config.toml
d_model = 384
parallel_block = true
init_std_up = 0.0379
warmup_steps = 83
steps = 8689
MLP neurons of a small language model. Each row is named by its layer, matrix (up: input weights; down: output weights) and neuron, and shows model dimensions 96-223. Each number is 500 + 50 x the weight over its row's rms, rounded and kept within 0 to 999. Numbers have three digits each.
After each neuron's rows, "fires before" lists the tokens most often just after its 100 highest values on Wikipedia text that the model never trained on; "fires on" lists the tokens most often at its 100 highest values on Wikipedia text that the model never trained on. A number after a token or word is its count.

L8.up953:484542513459457542594533544510540540563510462475488441502545463533563473543491472498590471466416572420433525339514508523469561612491508447542618539519479479571468458619397566487502422505556484523538447592448552559528525422473546483563484521436486423497552549565463511509568486529458517433500412440528444433477542523474537510435564444440443470498507529567505502495538430451511485406546
L8.down953:515567465501513518479580502462501516511520484496506527471535624502528480573542470503501481486582582357472464382490570461441508555554416514487588517440491495351542592609444475463441545514487578535526445471428458606566527432522579513515484544477488518502549425498451505489573550491553431472531606438517493471493518465540464470472499497481539431534494481543467529477527450472546518425537
fires before: "\n" 91
fires on: " ===" 38, " ==" 5, "==" 4, "===" 4

L3.up139:524508441536487449523482515509416509552506482558488517553449541539557439521415540502464607496509453622494444565509532453551509524524452555510568522404519512593516606518507498506524556511437539446537554513506478501488471439427619465567593464491548489593484493455480447557553512456509578466549447504526502553441548533463558422497487605429498495505493479453490513516502460544456515540511
L3.down139:506466455478567433517554494481397465566507444531500405606525573503502468488448448454522457555436511531551504411619453583552475493570523646517511561474562522459489505498453461574543455619458546507485465523503423542466550532563539495603572564533541454561531413435466562544490512500523452445455498377509494377594578430485470502485507467558412533481525599424439538503423562433494548516560
fires before: " the" 42, " which" 4, " its" 4, " his" 4
fires on: " of" 97

L6.up8:534539491508564480483588570483551543524438518468431453625500522410509654490512504524514515373447423628378463391494528441534524435503454443530454530456525565548502492518466517428441530497439482398479445453454489485470472519540542495506501499461514493466551470450477470527484485450501538520595561520509580540532441500423579484583523482467526490491510470460513446457489615465508470540548
L6.down8:503500513440525519463547401398495491507560460521533500486578506485440480520388478482496533455530425476380549499503465481434558539545617485532465539554550502407454602492473496531442573447477537525508556553424473499470473548536567499494481448402387653590491542560476577473526596582539537487645412444440444507536500425516522461525485461613491476588492527540453514505416502569532503483542
fires before: "\n" 74, "-" 9
fires on: "\n" 89, " |" 5

L4.up883:528517514503525490497514530538474502464518407497448417532476534486584562534549473511524527441474370550521436486538500441455608533476551493448560492462463511533483507423462502507559455514476519449500485474532475425474440522476534528501460489492495497498493441494536456490484516452520625486559526384535592483573473458448511576586541484573548454473439521537541478483479559496458539491538
L4.down883:515494564383517522503535447529447512574466497511438477458422568477477485476489534614513589434478464549469487527505467495562546468517607509451475487443449500490486485435471500405498485532581549437491543499457504383413525484511477482491509563487472455570505386528519483516509634456539536480527443380425505480535463483529513453468488506539531487504521476545549412511450547458489445505567
fires before: "\n" 43, "-" 8
fires on: "\n" 56, " the" 22, " The" 9, ")," 4, " |" 4

L4.up672:464466493525535493528544476607537523505496472492453507576435475521472486497507454529455513531439535361430573460586558425495471590522494506499469533439412507541539550520452534487435445437472442488565535563419456605574540479485423468408468560415481461503400566491410424557498548465482524479494483504458527483541498474518510363473506448451492476561530556529446463478429507542514529413491
L4.down672:426469481501496425456497462562444565587504484478377584546486472510530458567483495518491551517416601449487548458532564467489419591499488519514536500405548573565525465530474582456456510405470499443531452466519557578529539508511488504424499402439420434504447582504347484527473541433566556465556494368409487462459487508443579519533520573492561527532539498434484469507511410582467471558439
fires before: "\n" 80, "-" 14
fires on: "\n" 64, " ===" 21, "===" 7

L8.up795:557435418534542455528491523481528521542474516493559468533458508458517570454516513461474481479509526566436473482533505527555518500484559399451535464521509571425582538452496446536512420489565484505488424565421572399511502459560454556563559498530577412423514531543472505403503459353479577481526462560457494618430552426571566523543516440481453506484465400548516496499543512441509487491444
L8.down795:575453488559412543551466493536494549473511461471522447444592508478494515464618478548462469521563526507444511532444497523477477512537506438469559444481495472570571508373534463588535478496450453439509498502434522420573499519517495544569468472476500423482507528483509472451522489371509512532627440515456460401494584406517534538525431401542430541433573570589568478492443519432474560509614
fires before: " the" 52
fires on: " of" 25, " with" 24, " to" 21, " through" 6

L7.up1044:559412493551489559511568469546509517452497438532470569593442497473529420531435501428462475502503493427560508511507470532484499529534451496448530517459524523514533520446394518463474460475563467456454506510548528656585462527512508537424493553445491460466493529462487513446528538458495542482543516427474535530575453548505461502539499435510466480510564494505519519464521433426465494511555
L7.down1044:440466494449449505450541526538537496599520561411387492598479531505579568516498579432447495542466517457436542498523461510487460524484432587463515527510510469534400428500514531372485513573419499510483581559430531639588531534489499503453492461384420551539566579453457481547471453441527514551604522354590463546418561563486524547552522532467492501464508525455492490502489384497400538461497
fires before: "\n" 85, " " 4
fires on: " ==" 39, " |" 28, "==" 13, " also==" 4, "\n" 4

L6.up819:446474454470477564514484464546524544545486498534472424519441494494545561440479593478533526492458455517460507555510510426514579477546553468427394485512547504490465514424494490404525515487537564487522549562463496448516447560525548556466581551445476497550556485501562535525466586496505572471532486403522572478535426538447500489502567479537565451490498497479549540514509499469502491496502
L6.down819:557477526498476512502512478478527554484454492483487541551485542517466478514446490499449532469567499511522495528601497476499536485449527529510494446588432512528527470504485487427464496474498540440428543536443425483435553538559536463587456530360467568531506461564515544399491533625496582471566525460469589546536461505504517502501451511426549565443443496403454449579491490506465550506522
fires before: "\n" 96
fires on: "\n" 98

L4.up532:537413457520523466452405590527485460505551505563466498519530426498506627458442552476477598484460511497458499488527625537526504602459518501445474530483518493372571484442483594483517430502490497572495453511493546400422509446430574487553509479466503501502507543474468520520564522472507459521519497476634495520494471489524449545435471440519538516448503481528575435441493478444524517535543
L4.down532:568501466502494483489476552501502434613538487565540440524538447513459471502478478516441524557470643549445539540525521510550473528454568521549488525462508493452572500465451573419507475503587491510517445460485579509419502427402494452600452481520424455432509578522412475489592464574510458399641516573513576439567510524443471462452578433525449429458510565514535377483501536415565464525520
fires before: " the" 64
fires on: " of" 60, " to" 14, " with" 9, " in" 7, " from" 6

L4.up891:464528484458558371440447491497431421589503394613481521543432471438463501489409527499486540525389481505441520487591487498557501529523549474545504555454407489457577499462499517438513637561423533539445552491457543555497595487460471479538509436510429533544473490562489515544517542500582486416487450540402542538486499566485519546520490441352552457411484564439514481478520527447539522452546
L4.down891:481541498500551472468536544502422445555506454570523476529486479515533526526556511453502601568494545494562606498551489508464450479541547552570526528466472543591492590557534467433560583523558512533527478519427426452510559513488585409474607487539488509574504538452425473554474503361513524540444537499476503514535410501471573445519510401508471480506559626505438463575514523489502556527540
fires before: " the" 41, " which" 5, " its" 4
fires on: " of" 100

L6.up252:561558519554506561436518481587437508550509490522498438567506492432497567413481454574539493493456382582499490453479488442455590554551506458451478536507558496504515511421414471560498486416538569460477468478485480541533421546528556423549458463424518560457588445523575458430421563464486600442482584471536516478567509511417556496543556449530478505480477427484488479477539481531487525533485
L6.down252:524526552407509550520526487424509546527520527605436464481457476561448519463520587556486526374417520434526496532550441471528577387479461540495494527504479519505487563601541457467470521468566453456461579474475548397429476572543470534415584481577403500479543527493530509511469504553583562482557464555470544452496485493526527494494486415495615509488508459519463469495466446549491433480435
fires before: "\n" 91
fires on: "\n" 95

L6.up700:472525542594549521542505634544553495414528443477562509425503338598621511454491451535421498484475519526439517556485498564631464451470473578436488572485440475351557528475505524509476461636498533567525568456493561444545500450572473567560563517568419446552453552488483520462486447491530494560558474506565515426471567509523431593519478466474466554500485519485533482464518486440466472417555
L6.down700:480444489516533529509403517520498477534536485507532422460497511580471491438515512507389417528459551391552472556513528505507423459461458500485517496460417378529477588497509497505497560554468601537416511444527591461538539497476439570543508452439416508509491460513452506555523401537524474583573444594604539495507468414501512465449539468539509539524515492444491454473490512512524469435516
fires before: " |" 44, " the" 26
fires on: " for" 18, " with" 14, " USA" 12, " Korea" 7, " States" 7, " —" 6

L6.up515:559420467529483520547464449534482471496488507579501425545418539456550513524454483494497539454509433456411419471562498391430506439527549503434472525511518497507520520418507457448452450533435528448442558538458493522525487585534470455451429602471433479424527548456497503444442517524466571465583508343487508464534437609522506511542540441507510460444607556507569492482522503501483536504612
L6.down515:542408520537476595525506502527434439545491510525532479556501569486516463461506434525402589463474493425438425494575555499493461394504580503449492557585498398527518486486485497502468510556450492449498562483414502558535453519496424497493491520475453545532532494448499481452478504515441517454581502314482481554533538573456399495489477406526425524493535535486499501523502462477429443481546
fires before: "\n" 96
fires on: "\n" 97

L6.up1043:439499495648534500508496436570421497495449534486439479512591597559575557553560514494549506579557503408403499445593529572539433464504564525563467507567424425552505464488549513417498502437460501507464448466498519431528405472492411457489502565461453470522444587486532430455511557463487541505501464407503518474527499536457551602585474485557504508538574573463549499473429480525550454504460
L6.down1043:490439490453352486558508515474538527440558558523526467579451504519421510536536404480619567511505580361485535479567451473424436406578504512520596545492508503539421479473544554503560485540449545518474549516426573466524542469571446494457525395568611522492536542482499445499497455424512431527490456527468468479443418486503450475497457475479496482543526435504505463492408539478534469508502
fires before: "\n" 53, " the" 13
fires on: " |" 54, " of" 10, " under" 8, " by" 8, " to" 6

L3.up442:536494506432435473520479535522404489545485504512535456542473489531548441603485593544425529589542537446474520574547513463476513515549578449519557514527549594503411434541585436480456535482463493500474476453480580497542516515524481465468558442507457558459520490510507498457467459401532557520521475502391611538449413559469555479499495448471532528456449556484481507555537461479622479497559
L3.down442:560509452534493549473504515590492577550545505484520568522540560451521542442484505480546526571548546493496520484558538556482505506513464495521465542371515436424501506490536420496494546543431490437519518528562479477492555608529496516530528497503508513444463497451479502469501561462396439528413441541481458435567534482403589552461514484505512543535537535476442373402517468498478417552492
fires before: "\n" 29, " the" 20, " its" 4
fires on: " of" 43, "==" 15, "s==" 8, " among" 4

L3.up665:479459394445517532575525438582450466495445528496469502652497443426542591505478493508444505491468493545507483547532546509536460541523467519470493432424472490492502489413443527467527498435491556491487489496537436431529481476499548517554475508499477480474519509420518496454560589530527534489473430521519498495484475474493567475485525403518454456447468536533407560485483546435518554552573
L3.down665:468516549515411509441522525554424493582503384634445434592418458499495497592520454502427588556525537573458431481537545495608462496496536566531501597465502498515491508457547512457494478497421481494491515536439506481454491517447519473539590557495450496472529547526458512455593551468509457508513414486479526506503510511402529572482527505485506465473512535445499510464514477465416461534526
fires before: " the" 28, "\n" 23, "-" 10
fires on: " of" 62, "\n" 38

L4.up441:529422526564498505493535472587528475520499430447489493514426522599546543628504529495450493612441488341477545400583413476520454521381538533464481514463579480514472524483445489505474429520518464473421564501395458542493457423460424480485531532528448504504497550537406528500543468433536580457577471394520460500516507517492476435528569449507515494494477547532511503534607496506526568434513
L4.down441:541452500492509554533486406583507430478531477581450518556504548462463469488589612436406522516484568312453472426553505456544413559438474557398496391500500478600482544515438418434539465510467593444493492538502431588556577533536446516479466438537525488568515601430424517469436527497535498500563503465482485506498580602469575445534423473534457528442544495506507540496451500496487515531489
fires before: "\n" 50, " the" 4
fires on: " |" 51, "\n" 28, " to" 15

L7.up1091:540533534544558495490420558619541544450574494483467517490497499458474578418534477452546521469555570458477481416508477512623564587504489484513518433545510492489521438499488541493518481468462484534437504541465512460564449461495431513535529456394388471426453554473496500521553525594476487554429513538539457488539621405508442495531393548557406543473499470400569485458484531493457369575421
L7.down1091:458452508524477537611449426546569404427516490477464475528603452551530479456499447513524437604521572601578527496457526505513471498500538468418478478513503545481427504564445546488588478498503538524504566524460484558575476524418393533442478573477523515427461442525428515465449484643476545550540510527469461509486496534493452480461485523479565413519478489433480451436501526412512409478480
fires before: " the" 44, " a" 9
fires on: " of" 33, " as" 10, " to" 10, " with" 7, " from" 6, " for" 5

L6.up527:527483447570543576481415491601537555487493507582453543456480481517501548494496449498540462532538490446487558415545504509491499475457520488541488576474546541530502547452446532448383583509534484500501486573445637565507522532588499445543462592438540524534535555555501487514481539522518605478474491477419379552531517504451590475533500412500403492540556510531562492412392367552536486502508
L6.down527:447527483527423483471623553537465466493539495380452526552570532464520568466528475445508553483363561488521490515488529462505520352527523460472557474399574463410526511542523480421540441452391533520472453499452501563466398453518494588491425544480498510545462559447567557427412519371538421522426516515539413476417571509555442469439450498440513444517485467528467452518596448521492418455535
fires before: "\n" 52, "-" 27
fires on: "\n" 63, "==" 11, " |" 5